Weights of a small transformer language model: vocabulary 8192.
MLP neurons of a small language model. Each row is named by its layer, matrix (gate and up: input weights; down: output weights) and neuron, and shows model dimensions 16-207. Each number is 500 + 50 x the weight over its row's rms, rounded and kept within 0 to 999. Numbers have three digits each. A neuron's up and down rows have the sign that makes its largest values positive.
After each neuron's rows, "fires on" lists the tokens most often at its 100 highest values on Wikipedia text that the model never trained on. A number after a token or word is its count.

L6.gate528:483458532478608525522456372532518463480496566504493495561506502557583518443483507489570611553482533501525543599540537451480502504565460486503508446495536460434459485525513496539487411579542521461570559420449454536543567542456516482533455458447534470492494510417472479547609484464432467487532519511490469496526449554444447493466583542561475614459451552581581488437487566490469574599610564483465509541481468514524614475499501485461434559598472503439436470562506567403488431505534521463450537409486466561493524474454515530505484461564495545463460497487537594377467519501527459551
L6.up528:482583469376548560510494412462465478513445467498480491486523505478559469402518521542527488558569489514480588474481502549500609481597514484460480404515584585489485537525450432498557577591567512548502571465522452503497524517487541462446534507557556487551507537541459486543427421445456474444516459472500533562405477545455433410451491422532519570568535597542502579446447571415508434508576491556549460462364556465444516488474508464467467531514391508441377522498516491510424551529538451549516519460562544574538433519472491547532455460542404523435497513438482557412523512599462475485
L6.down528:673469450533600523524493468539462494527522508495475490453526506533513518391533534426474530693515579491549497449481503502473496463501479526472519507499517551495488395527558502467511430576516543485485569496452490505478506515492501499603485475466486495526448430498512517470528493554529486457499539537485508462478494532469527507498546602505483495462419612604486543459549447567541453592558584491432584552488458566593493486502440507513434522539542486517535469480474501531525429543683536490412486560500536483498500510434497507552477506488533388484583481517485634480509529519488457536
fires on: "| " 100

L3.gate70:428494536543529473482512553462558471479594518527487558513450617508496515473581518424514597470417419426509464570403497521508550490506506478439491569505508545483479546544515560553480454503532559460534480515603521569460517555451493540480524415538411473627485411540580482490530502439538561566533533464429496501520502516532536440520574477509479482465363455389491496514547459461610558535506495543469546497407449497510484465568572474363482511577438500512409534573575576555445390434521613533501421532521475526495476438540392476479506550513445523516513472441537423466511408471469486521
L3.up70:447574536563550557495518486482562428497639455554508496446443557532611513506557423492502562553452401425488446533420498452537598489502524500445493561532532478478469516523406565433559497495422518468463529469530495563475478628458493557388490578527345480520497428504582501408549460529532508565566531535527523465495491532468412456466556518515491501425421490547412572559588443569558585501530490512477475429482506535487486493462542487447435526554469465511410444666612525522516461485476556511508511435517450564487514482535507464468539463583502472574502482477539482466494466475500519477
L3.down70:598585475463440478494479475560471440486479515479583416536504406494479485567431478559471496541547518539442508576591560524500471519481478486577544501522501423468517508522454439453562509506508501540492533504450460441481505501496504526601479549473516579398459636488533463463493488555368355546504518528544506432438480440422514534438443546494465456490595491657497547445476496502399475547530436442479447494552468469539409508463318504571545529502567529505535481506445460497546558544533514529455509436507485491473517458473573429510462564496575531507461588538496542422454540506581498442
fires on: "| " 36, "the " 25, "main" 6, "ress " 5, "\" " 5

L4.gate508:533606485493538469484473440480514445568499510380494487489488544495521487496529401511558525493412493453568444529475510609577458498457412530508524429511434502448433510512442484514538565454513492520558555559557499462483435484514483514515518530450519520406483570498478490466499530538540488509497467632503511518521476500490499377578539410457514455395509406523481418533451509586519512518519537475527452467473494564499506431484365452475452496554617456519593429532479566445451528573520569527511440464548457486524408461522429500528522536475429447479466592510467479484481587429501565575
L4.up508:579598578534492522477541564625495439418458404458532558471599440512433458512492497537470452431495525560467465510529505505430526477528525515586466527405461516565448480496538574504425522426526580473515529489529517451584512497530514500433518558563507506512453474470418524462555570334538423519601531512465554524530532543481518552525581590451489548523495425465516507429474534533523549565560473564490460575579468526536419457432479430480543449563546488611569464442531548581507465426515573425478456467513499545471468453523527348496464574528553499498464508428569536475540424533538537488
L4.down508:481389442531520491616437448423463477525542544473449414532464574444534487475405461566538498530470547457528444450515501514533553545425497557440537463561462555453533518497446436509498571541460522546489487566503437456445422446482432516588566430489502471396432507514579451424491435577448512516407412510608521477521442488474477447455464451530453463563440548463422525539503474438486429448466493443422485493460535461520541533607483499526501514462504551440540575477464515446492503559551367577509519513491507472493557514496515619472532513465412503518416557564424474492480504515501535562
fires on: "dis" 16, "Wh" 11, "stat" 10, "Not " 6, "de" 6, "Stat" 5

L6.gate144:552503463468572525502595547516473475426549531481563449455467471491533409451521456422479452558454515456541473484425475490434537410529492492514466416521503580528482528538625505491529409481513525603504544521581536479441525548484547544485397491368497486528510488451503539440474502489436483526413526557565461508516480501390479524501499520434528480547545464479532544441491452517492515517555537460496512570617458386537574468600500504587436467509560368502490473494503477579545551594599625484523545398541522555559494610554475476555478460498544446438454544500474616427585525539541415422
L6.up144:505573476474599530536451387491490533484555486506389568539548534477545558458488553461468545482517455521552465523522463418518467512438496507500526432547426482489449470510480491509495534514535556448481513463498508531475447542448547575575515490425451540463629472525463491540478528467588491525538504508497634469577542511475537401523528534514533457407483495523446509463528551519602543521538377520590457571480451457489531473500419566442460557445442460562499556589630434498494498492488565541422436574492496502447490395444531428472407486512525531427526565469475476418533500452433490530
L6.down144:559492438532539525478492550518477446495491466581580443453510482538505471452531515455516439618515541421456481486484478486448390403553547507580458498511487504499500477449487559481564416574466426558493488545531566331497549552489465490500541471432562546511466493450569557405409458516471507428428518589575487448530530477396489481541463537478452457499563499539513533515564436548445443621506556458503561565518446456547535444542369533517420473569517418528462467467501504484515500578542457486477627425504576539443482569569534426515501445508536475419509458572487638356459513554456518500
fires on: "| " 100

L4.gate548:526483451507471497563562520503482476486538485532533459539508582407527515491461559459588414502444554560420606494468529456546495406543429531533498604620440542573532480519530434588430450528513588462467509607471483537508441527525497436511551446565455447425459474491475534483499557533478431494425549394476501453402502487427524536465579478549431498520457453489506526492516528507467499484465522560537452467462592520552411540555639419547489505542416382492391545585501533513439439463449625506552492500416444541577567443455442473495528488498500550613593473475490525461437437460518461500
L4.up548:472439483485533518522499550509449541434512584496560449477492460482546515476527540413509447533467506447393492511444494450514499458492439535461465545484498424517629467506449481581493452527448531525511577563520493420473520482627494457427480525479494499424536524449485463518502499553504480478490480468505433467542476545509527531569505548566423481532439500554547551468436497514522525438414479583547485485559527506593498486472511565552485400480528496500494574592411482431534467449465586498493497498460592522621469507454418495464522641441345492486483533527438518598582494514522459413
L4.down548:495520537549407503486464484501480538596489396453448495439461355479477482471575456546448566477561461447575464487588444549475519519427544489490528402476551466427546463505465559528517551501471421544511525422487487480506564501581429491534376550413551548550587591537513434407448465509497575483506510582560550465565515528553551491516444511460575492422545547449466554492451481504609488523474515452432477607458452545455622407476441493540482492464504616486523440496436452437513536528476446554426464513574492472483515586551515476545462521509468469406477474549507493447586447523432530485
fires on: "as " 24, "s " 14, "and " 13, "book " 4, "st " 4

L5.gate481:521583537462582528474493474574478434471445598515433552455468481453590496453458499361520423525483486424465582573468505495514472468509420604421467442484486569469531586558487505522495416478539529494434532511585498473416500575532545505531456589485471503574506525474481442555444507523505524582537443457529534458564457461430555425503510503463531449533448453509523531504399519429508477518509463470514390519577475469512546570511494604536433518594465484526466562528533476444429559493498520545539419430493475577513506541561566364486552492510562455495501473529502500376561482613429567562
L5.up481:495552490539550472418500433474573501452494467462480513529452646479506538475559513443464475521493447525587581515508495498497433507523435463541513474419503541474570522585522518583509502426403506504404593576473405556435536400440501540518475468420465521580555563471538454528520417490510526472479465458559390424511486574530583480439394445497462525442525473443482575482415577492512506544569560495471436605463552513619498448489497529489486571485446561476486541515493561451506497433478522554522526380506451534397546480495468496520528520477520490518622604529497495444517508449472467508
L5.down481:727501491494550507570479514476447500483519549645525486464549444441513423470490433600455454543537493457565570539467510500522598465477493477533438521492467508565518509519473425464525544566554522431551422499553513443530482636476504489541538530532497488565493456523571618489504540503455488494490493534529540506528551507496498471463512507459555559486383453495485494460535542531456527566487437542487559554537497496494461475554426486554516521516568477555456469531484375507542405513535534445467514480491373557551455458548472377493445538544564461570463454512484537377585461503417608450
fires on: "| " 96

L4.gate501:501623477572526503537489447438630524509539470480542450486485623524531485469492552462593455430445532613543564507530428456530349481541516524511545553575547439567528564558560500484502510540564503447440440562601507586454525500520458481506443467385495536558560574625563490560539533439466504467517499475523529508521478492413565514442551564550474547502505485459477493442575534511526458529536416516487513556448459478510453444501407402502498558510494424502495533471471507459448512481454535499432495526475524533550439456466572498542462475505517538566505591489484552486416400509440501547
L4.up501:436507510505498417561401567528546538553499500457625548481489507461485494446549535487554532472453561411478504494571626463455477411493495482507553605474490567549543502504583552519511508573541461522502492531482503566485512503565485486556462449433392508527527526554542464521448535498492499456427454462509399414473505463395517439498498484625399493494572542430515527440475598420526521461478535446353410436436466630519448534486525495573512496614579453511505451482509469513521427473500483462495555590412485533508483498452548543547449523465553599551525462506485441502488489445393506492
L4.down501:467469600383404577487478482551500512433406500418571534474427504442543516476404386517466529483575492461515506577473536527529537479518462500461486492482557517528457468519479457581431465592552512484395516491521534415520534570505516468482515428547531474519485453492415483525494494560554440565512476502508542531493474516518481511534521494521487555422491476443612529507548418526538365481541585550440515397492361581489519522537592494442475462588554582508569506573465481540474451422485573501481450453526480502589514533562450520536597432575496499635472425481458509445530549445533483475
fires on: "w" 18, "W" 11, "Bl" 9, "str" 6, "Holl" 6, "als" 5

L5.gate144:507493438533553388545485444467524469585603503516496534534600538523527499471540535490588565496478494556567462537425475485557489451530463516576509415535453548437450396490558521477526547491510515472508403450541498560483468612454533473614567452382537466568468509520542479611491524519524505424488524571371443473444514556501495417558495437454480494543383506449506469518492455505523417565500550513548514635576545565592465506537442488534538435514484391538503481464523575466534435503534481546514458477458454433572487528541482496580443509490529493590629512536550566483528490549479604474
L5.up144:456540528481633437522455480467509478613483513483502575566546522500445386421525532481514579543521487511613484517511518423517457496495588525538555411402611513442517482532538587558456448482570554464524555484468496429494609515397433448493466537513444509541527561580494519459493481485444458470516531481429476423614485494449474441418574536484518456465573602479420606495520513424514515562605510462513479537422462524576511497537476536538482543550426624482429528592567455494408487467595524564476428524503491522511492471569484506524488420508538537501531568454507489442459604477453529523
L5.down144:574526394557543515540536438485534556483618526530441512469552478570502522472530599570572542575510469525479459544507439478596519454491461509582477467494412541461511398496508454401573598480471466466525434519579471552508461542495489540465603418478567455581511481513547506634512517475512490457561442522419446533381500384517512473565437491498532585564413498438491443538536436530578461507431533481522497612530535530473560539470434460494490394460514402612509456442469487473488483543501485545506488495442498511540541499522504498496448583401472514490557420481499590355530468536505502488
fires on: "| " 75, "; " 24

L2.gate572:503489460433492511553487444526494510513515473539404517572565440509473372459420528503541486452486501574460563466515505442443486520528446460507536517603534517411516484537578614584528495563592541558493482474459438587544549498464502415565549494508594602477473504525584434437459614443495522485515487512536499539510401539563461523547514550429545593547417463470578490567461513486525406563522458466492481560563517467500566467598479483475434552467478481614464567465479523451492533597498587509444428482401466575452539629519461491517413524497547577446425495410490581458482492564525523511
L2.up572:535497440510480571538517502557419507515526472519450498545468475560413522513448508518423486473526481580381529467430541505482485437500547475543507606504521570465443444510547574514525505514559465563474526433516462498557457441504555512640546523512591535487466459491581415454519612525481579439477444577492458528476461482554495514512427549437535599494515450545571525542503579520482547522389513452574553495517482532482590504501530570473454600467452499602457522467427445554589546556528558518531502548467537572492561496483513472462491549431597446484422504515560552474537482491555478473
L2.down572:427439501510480515477497574454465532451446499475553464407405599488570570498508540481481474554522447469558373501467527527501502420510628509539473503507490483525500475433504524461463506493434484471517497476476491471482412524541511564505452497550394428405543527513445501548456449526528481507469555540495482469461593482492581463410515457509406498417590478534465595501554541566510539406514532505476508395575458460462461493531494596526512467480585524542517464499489452621488381467505428443555502478565534456515493444554588539474614586469522432537565477600568469488633545460553416495
fires on: "0" 83, ":" 6

L10.gate516:520531467379514435412469570468451540555486547495528478502376522458612454543486512492457590498478518583503558517559507573612499500562554492478416517439457466453532552525534534485404462587499470478504518479528454572493513509490499591445568430558516494548497548500462519451506448513457470511433481512526568456424519539538496502504531481517485529564450475551519577464476489478426477499496558456535552493460498518543523546342571462571535424506494612536468497638488540477482484540604470465450578508383602495511510365499543556486528564467507446533409533473493476391508515435577508466
L10.up516:456483429565595408429518518537456427453409402574455521461517564446501440603473530526510541560504470459514492454533492580578515517529550553566582520468478508537524389512512445526515421561570506526566483522484501530497532485468535552576532469565605401564501478560574472473494428540552470502466560467523440455514479569449484540450549476520545490582462564464537515550465475447443578503575527515522506526548566541485506496508532506590447478513525558481476515570503510498560483406560514459577557472422551625448605458526570465514401413503540504466520551446506523559553421475454383542
L10.down516:544499549407486448447509511459479548512479416519572504546534526512644414528519428451418523593440542550597501426502466524540473530441456527561538469526549502513455430481588493465454452579520525503487573511559496537489491499467477506517658465566513527541455469480456503476538392472453544434482615477512599461416545506483425446488537515408516487532530463522503562477476541474524453557493585417639527554535544457529550564440552503449559437499498521444473532517478473503487529427579531472419508517484477521444541405504556540409559462510458485445447549478588514494583454464522508511
fires on: "; " 42, "| " 39, "(" 9

L4.gate412:652540448511531456471527438458471469376512497502544479505590448514411550511452549469567527475455528534565519427489387559511496586537444578427496581449544611483398520496464396438604554447587502530582515560521519571509541491372590396516477498487507518553608475507396514493518490478496526540504573471496483482466496399453468499445574541567569509585484496484526460465483449494493446426480513555487480502483515547579419473500570396531489457455422447436484571392538516531463442470479537524477508458524592533500565547511489536506431558586409506518499394497477474490536478502521493548
L4.up412:554532545484455495520569491489431483467507436480456510388448511530456546503484544382572438511419485533526477441474455552544486479436485653543529537463417539525530428510491453461556594474627500536487491523458479499474533439417418522481484495498400515445502460507553516401517419558522454486548474475496495441499521448524369509621526536568549517484506515561564520465480559600401501368519453588547525465613543530504450550503515438541426426523512483458577552477478441487500501451454639504511449457548536522517460541543511522447447487615472494482516425528488546534534549545529489552
L4.down412:477515486514481474600487530592456481604522477567408513468349482490555543493536528540491484609533450514480531524534576475423450513497570467500490450517406426538577463564478549584457513555500576433382538518526452503473521538585457521489468508516496477413438495532522478496557484598475454477478478560574488485505499567551496552543502533551491555381514539559537584571447573544510457526563390504561489503492521458475527533483484574504494529523581539573528495537501408483510555420550467511571504530469491526565465483443503474487527404493535509444457542521573542441555511534475414537
fires on: "\n\n" 58, "Christmas " 11, "Red" 10, "White " 7

L2.gate356:497495494475406470563511451447547608486524574462508521586550521487515501500488523486588485488477549471465492449525485485433480584544492392525495465477509496551464453525537541530555557484431511488559502447500452467529472496469528429609533511519564513475533566568535430437524578520439397508444519544464556517462410564520602528631464465573517523461526483537522549462445523530537504486433460573518544517561557485443445406547465431594490444518464528498559515513549570458486585515435578471390475547521515544462485385442506456478412354547539556488479507527473596524461539489490481675
L2.up356:463522462522440503498552484396529544581563483433531503453574515480411569448522559444484437563489429429495535502378494452582530529540551441533427458444465459459534401513534521496571598496450482470445492402518474494525551385537474563550549567416547501552482493516550442474478471474526489488540466512566506452524569586545562494540501419606518624574538517459496611511469564552490564447501520570533607435513521528507536472463465463549469446468475489472556536494502510503556456479465671495428506498485531514546575424511487442481429557447545561476542562517442524543490519479464467532
L2.down356:507511536526557542453491517569415392437478437516504526439435495549518525540486498533505539516538472574509462567487535550510478472483494537531519542526467488503511598410479466501409486548548512464484450558530522502447476581496431564476458491519401508534505485413444544507359486481518544516477511388523455548525469491473477514383522524450510446544515407481459472590527503453478454514547499425508416537494504437513509514536522534443490543493572489481473518462491451485473466557573394574604484480513477459493520555455566559516553509464520425512449543439480428437583484607501554412
fires on: "a" 14, "energy " 11, "0" 11, "ish" 8, "0 " 7

L4.gate416:530433458435529483588516482398572579536552446434445572548481516533496466554528536562518432509415469517505474521515576470440499488493452561528580517557542421535514593497531502615508555565429493471486472503479558540534466495449495458577406463519489500531438509479434572464539472464435455513465528584494500410551471518458596510479486430510538489490539442624377496443440496513547564516630541548561510513534438498465524475582464425487492451517434522516420609497471525451438531561483496529478575424554503452540513502528541465447548496537509485582478544520416498545419553377490525541
L4.up416:514547469467568561592462468514466470495548543562493547504530523452509499543474613509505441484536516492607408549576560505382531450473495573521530548446557568439522560474503494511498568543487504508493517492558585587512515518410531544541514549495495579506489562518545602441508425501438429447500547591462497423536436474508512424453539373491504545423559452414522480471413501472514481492484471547560566515527540550470599500511511501521496443609412524520411450514582405409547453463572510515533549558435474489475515426570533470448541488566485501527497451478552512560461420511459412625
L4.down416:456511512489459443437553485461490547393487536626564528464420548464500543353493458469478457508498492507465557502451456559439460523494505420401412463503487520469510417568548431496488483459531478542561527539508499459547456543524444567517551589549436498463646490467457447570507439549517564551536441463509447614447497442523484460490422508562504494532508492555531533434625546537546452510490436419532443442511569456491426531493506523571560546531547506434589445553461574551421513517520418473476497492436595495542482471481487549526457493460551432521435595528475480525522551564463413469
fires on: "0" 47, "E" 22, "is" 16, "os" 6

L4.gate369:491456429427403462500405462579417509584527548405597536501503443547567538539484503477450517467407463493524489500470443442490474469550507527518583517459514456502546488569536518558464477428490494512470403556521475504541404425516562510520499491523411402458527486477579484513506528529582497415610435475489494496465471547511509482591579510451579540560516488556448531518390543469445374451467463496550548438532462480510433530475516488468535545536502502427487434554428424501455489390484404506559546555482528484548576444519483544509594581518467517515457477592483536451455429455461452434
L4.up369:535448508413475428467487562529465466540500550476527589505436584488505433546478418538545521507414488535547500429541400425460485524492521571571492460447513529484458407560504536513446494498603469464582505612437536530574584510518569531488537464494441493504524547488463457417593456590465481450525473457598533495495437532499470515573515588474527455449491501498493438446523434562442458506518601431423470510498509522509536492615448544472486554498506410531497560498585562447522508490444525450487531501501536531414467496531580519586488498584454561524482508559419433481531512498530622472
L4.down369:483514541591539586596487470551506489486478531587491425563518453548468557464512518520426499421552460503478438583481608571540397531495434451424470578512497437518562588494466481481499426534441471486454512388530459450465483440465425380530446548545483422457502463552559521531479474454506514502556525504448469476502578459401496468397425455524423596483546490501500563511486517490519491519454398504553488485492497450485443494394473507549502510530538587452524457493415415496479466480527446482551389533516534520529542519453460520409492458450507467496498513413560503488516520512441313536
fires on: "B" 13, "W" 11, "D" 10, "DA" 8, "Al" 7, "BA" 6

L6.gate410:528575496545566517513452469450554484473515496540511488524481489473471564501621528484502525538382434528597580540499558511460471473482498484570602518512447410370458582556564536556462366459538553488460552542434483533528523504481522541548482523455491480564460520464426475522537562486467490542497483536484586426443532461493590485491473441455435446490415489418529458538598493508474597471515585463529530516574509507544542515465465382511497534537579428491538605509508522435445508454502511507483411438494451491478472460561524480549450513513540508564603607504577425447412561352420579409
L6.up410:597502487492597479439544546524482505560471530486456579472563538488406443542590555513579457517538510427553516576475511441421504508405473476452514413457460480458473585440421546508547518518481481474468546462574448591551580471493460572541428454471367550479490509542559468550489487485409445460491414535494538527404487525478630536438460388476556506490480437519580517521488381515432512549506562569432497549456506421642500555503523502488496535547494504470421454497551437530536540509524469465511470411502431484467507494555584532526469525503581486578477551500467508497507554437464368510
L6.down410:544448559397480534555482385499547553476509527539547556536533512578592523478466505560473491514447499618544486487516509496498503445519515467467467541568529324500474557599521519472521507517494505443475534532506579433493471527528503512474504604543551530461576501471491544533525465508467478499542615567544505482545610419479464448503554588396483506473518468458470451553559526538576507534523557478537498494559485561351401465499486464463500471500560446574504506488528387525540479517418518478458487495546397518560506509477479517498546488512402548533451523560428522403479518480533425520
fires on: "; " 48, "| " 36, "); " 4, "E " 4

L3.gate89:472572463496523504483483600538437501566435479575466610497426480386456535528413518471439555516505537486543532497460510500425559486538571555529480545442529437507550480522498450517535496480570474499504520527556565508420404511476507490475463484529523447419516518626487512548514440484544563447520514606534456494457522420519425596530488577558536506522515605466406469471415532552551495544572449449524420571534480450458465545537531412415427514459481456412430547602506512544471464442435455415526578534506428464478441486619482506464541477579428521513483411524518462465455502560546496538
L3.up89:490539428569577466620432531484513556566486478539460485419483438520458581560464461535497530553540461438558586547594536483585497496464612457413556489474459467418505545523436405537459540523457478559415545419512512559426538456471572530544552512504459501501514507549493532487511527547419474474425391529547457523495420552466606595609546437416491553450556504497461472467595404452552476525575463487441515470631465477478456493474504504532483554602475530448521534408553428559554543418492552465540617513411529464517488456504498482450556422535473481599479516549466487477469471546453479507
L3.down89:553383460504429518455542408514449469399572500443484510586589551498531414514528542500525428529464556579476407493454485471485477429514462548492465541513527491451551471449493544500508497544517453493589512550445517523522516564528455515455514407492491416522539511486472478498494543453499497521529611429416527441532597467531405456434406543545502430491501484528579547540435546497395545436383549522553496472427473526475616544527440563521578451467514506561551456528487510457453486568477482573570421511592484566521568503495556549498371566413490579479495491406527473578525504494537499482
fires on: "a " 54, "==" 9, "as " 7, " " 7, "act " 7, "name " 4

L3.gate199:482470413442375472453513452497463542449536484494522528520531521499559546460519606460516581489436540505548541538511461432467514423521532559568459626499458455533478539562456478508413485456488519447423503534392453504504482490442482531522424426472477538478499436561542419442552509551486534472534578461515509451425477469526611599539508449539576442585504507475580541456487336587509499527491530506454548505511448454554549472525580489532468454496551467553514501549337475430525471434499526510557456552419401487570512494443485530430469521479556512545509603496473519449418465514514496472
L3.up199:493417509427454425445518571517503442497542487558528517518585475547596516533440481449521592541564525512562460558469494471517475435439527511538517492545507595489625535459420477474412435486500418509475515444395483520448548450514506532463530530595467411522547438589515417491547488520507471517546533575569471566491504544475420591533561534488507519534535445521563486430460498520513482552412453435430530561478535470490529465528600569462447539411520422542631489506619466491543437508433525433530488502379464577493496562489484504497468474521565544530472562460437550506488482537546561486
L3.down199:461574535512599642516439520501478467512503481502479507485476475508436477452576474518481405418538429537498492477483527567490507590564498394463509494471523515456486499469525452473539558481473467513543504488620562486543536521493501427508566602461407538516506539462476577525454455516501501479438386475499517530567547522444499412488452481480475519407561508545458546557533589487526504504559447525583501496472515521425444555383481511449523570555499548426445430507542503549491580460514431551473548471645529435453435448558525501539560465445491494506523411573585515487536503493437522554
fires on: "D" 17, "in " 13, "and " 13, "Al" 7, "speed " 6, "as " 5

L4.gate574:512539441507503405522477552500550465530494534501510441598520521366450533446542514514466515504459498436549545505471523474521396506488527519503489528477488412461521573501526505507444517495481525486525445513556403527447457472489508487617430498406355495530495592455517511425485492518427582619463575460468612498504506490490474478472530409555553558509536460516507559493465497483453448524464514505466552465510508468472475545445537487502510533511503432499528525533489487555475428415527528412516409440486476538552466511491435487654509548492511487586532548550480490458370543356437548501
L4.up574:537575498475494423501602568488514451524574584540510473641466605402487536427433528519482503502418523363565503586567528499551450465515564534495544514510403464455494518471523470494448512498524533494472516522473441531528555507475433549543393475473484521653588502494509503435495491585539499467493459427489533481513516493503437524479580527402512404459481547502482515508440550450468546539476511515433491495592575549565511482531468497562521447571518536414468569454476468560443455405621559559548423490503495466521483540563453413448535539502589466490488520488484499547575523482653519555
L4.down574:466424518443494531412482401477474540524495504474536634440472480553531494552513418491569511571444466612527510483516534528390495461517420496448531428539594534486572407499480506521481502499482445525449474529388495506511447554436427572526568509519534468483544447510517529538516490439536465487504627590583554447540457466478624513478516519503509563539477405455543397447512511567479496504607534522444527489559479470462542514519484485531495487566556517608531503544510490465478520509441594412388553413457452536519498472543522514465480552536433549404517471522519630391532517478461425551
fires on: ", " 23, "|" 14, "| " 11, "awa " 8, "E " 7, "″" 7

L3.gate91:475431446440497468425528469493417565507398398529528473474459511489550484480541513443471418457448462543442539532496517480482441493550577517543494556571494521558496503541519432506542476408479490460474415487472479486518575507361508467523487496436358404479506506536455521483516436506388583595502484419555520486401497356456517503474456529535543463493453489458518556499453496529511495494509457499429564517517444432583497518502534443469471516475469475496530536536501522522533426336488577504482446459398560479535478548499486381509418515501526455565610543531552496478430457518551456499
L3.up91:470497460489589528542503595482517526499519473565412531450538443471483496556515453537454538541517547524438556456452522537495476514492575484469515444398583577563496551478566539536496514426526509484486526476484429490446446502570516417519453484525523559484395370567492572576491533498540492578505414472449515542445495462472427563455543457419558506560548456495520553525516378543435404541470517553475570593482470486539567516537492523404478564633522433474582460524471427581541514522449442436467566466483547461443514515506573508507476494492434570536502464592498530516546628491487478442
L3.down91:580488501474507512541520465488494468563536573421535446519516521487490551424491504474551492438471468497541435458430389446493538438482463520524569485514495475418543445489489414489488580611510544468501565507533511624517495512459507515533556551532542526559543561518565449474496460487472492484416555447511510539663462503508529440474472508613501582563529573476514504557510544453551535476427502536509475530548570518512481590495546469535650535412382562447511542554479448505452512467522481590559455557509388454534510517515499530420577570463490442510436502443564467522489415500528454418
fires on: " " 62, "as " 36

L3.gate167:498379504497509528461521605488475512523426430539500511463478422401391597525568518394512546453489475487574490565471436422564460500493567460479555501555536599548537485529541448541498490516432634499504527450451470523520492498512571496524491514436434509536545570506489522496512539468465532543447548485463515481496463370490520453439473518568490424436485602471476507512610406533542558508493507491468514453452442517558540530532469563504487526482510557524515481574452511501463446409513497549480483553429615461529495459502518481551591517482494499554490598455615449517560537489462430603
L3.up167:496463529452487438568508535517452558540485493501532472469518566492413588500473547588466457499480444372539486562628565388419591512461542579519568493517474529535490478483448487570405509452524464438459508505463537494631596463522505493425516479500443656480487552561492500456499464629535490509553521411529593476557476411529512533474511477517565458474479604495493556483534450541502445488470444552471476415488455382510425458531469471572501561554519521398452513472550503480539395452472448477544460539405496449480491461609560476528512543512486623479526483549578520479494551525543433542
L3.down167:480598463496508536554449477536500514534544520454608388519505481548559492496526485514438536541480449634422555482416478488510470476534421516577509584484492452427465524513517496473601465508404440531477427576461566527420496561471574521501561520481449493592451463464408485542573558602540458491568463460527554567515530494515478583571492562476436588595461493526610582567523497513544481533525476524522572458497615503491549545443515482488545529488478456484582409545483509482540620467515454525597452463469473521478518458493470547499476416540574383474506497541450517546487458502571503397
fires on: "Party " 25, "Company " 9, "Army " 7, "Party" 7, "Assembly " 5, "ement " 5

L3.gate116:507546491541469472607532435461537508534478550535477493579498505529552440372453603569571508426539528523574471461480419507486502405464493473541511510504482530450509555509444522439531514630511501562541397486553495519491580495544505500559486467455473617469485538539471526515464450492560519508585505548434528591506485510475544505495578466490394552485560488445522485504463510434525466607559465595388508471471447511528502446559603541546528556501538532486492492511501484491470449514575428606476540560544467496503457580491491510422468523554533552435553467452452496441362517451459478519
L3.up116:535440585433550533540442544489480480529469485518505503507497503474445443442387488476496478487538401499545503510519550536486426482515528443483542425635414556508515542448536465607505529423437465577584545513467491523478474498505614496449492513525438515482551563502540494517525579486487548509490532509460463515580400530589506548451472590431431471520494493496466584485599438506523505473578460529440514505513476498614343507501537476581424527363515431487463581536429494479474553393565542572499453485373501436533462535467468463457397390515557553450506542440574528471491527451431506419
L3.down116:511468448484471439507543417444447509475453462514514520477505544623524532481490476510523536517539445508555516440470447604492538520501474473583503567508462529415659441466485452488502579478507465489510561547502459558473612505470461532424524391492493512466424462398507571560525508424503569484492499577471480595488424510535469551547504555510494598542450493453548460552528523494484501460638565459439545542560440515625578528511498567464541546491588408573525560532516488499541539553525560499451510434551523479462426526555478450509421532453452527519543432368416566468533477559605534465
fires on: ", " 39, "ay" 24, "le" 22, "om" 4

L2.gate495:570405527549553516433517574461563418492471468548572571471462578478383431432491534482501482462505489467494529471581429466499500533515591450536581382444597533478424476507530472502422470474470587477535635458452382522435529591461546487534569535511549453552475525493438516498528617436499547554543496559491524506599464502514478544515580620508441455462485466519548487470499526515582485487580503550539468502515531477520406517501473455551502537623536442415535539525430566508499404517506591459433400540458522491487540432505402431510477483527505466523480497427502563519604491523484490524
L2.up495:424436517548509592464463561466557466543450450479524463487457549488434477513501473507496544539518486468440464486505526465439520556495510508506627438484608513454492422451496519524447459451502523492571636493558386449433444579443506420473563513463547500489428582481566538558508522548510535521457478506528508486548476548510503503597592555551449534538563468511519416475474476629511483471534503486542528485586538564507510432456507455552445468555596448410515462560495458421588488463536570371490387561529483446490531407550436520481549454489561517522406441504522491534509475453462462544
L2.down495:403548448503510432535468516545482550525511599534421334582533453448580528529480483562506572623529519549471426412446525435514507525531460535452450504599474483520575461433455507537547562510522435552502391503518598492502475420486488400432444437463458581500516553556576503566441435536494450491433516520535528455467523490457482465459451451459513587522479539515457466521526499477462493501403486487477562451535427565472595464497527513447511509397502564552478468475549432504515545470454397551573551517543523513480506587508580573480571592518473542424514513556499410454365483516475488518
fires on: "rit" 11, "Band" 10, "Port" 9, "Frank" 9, "Rock" 7, "South" 6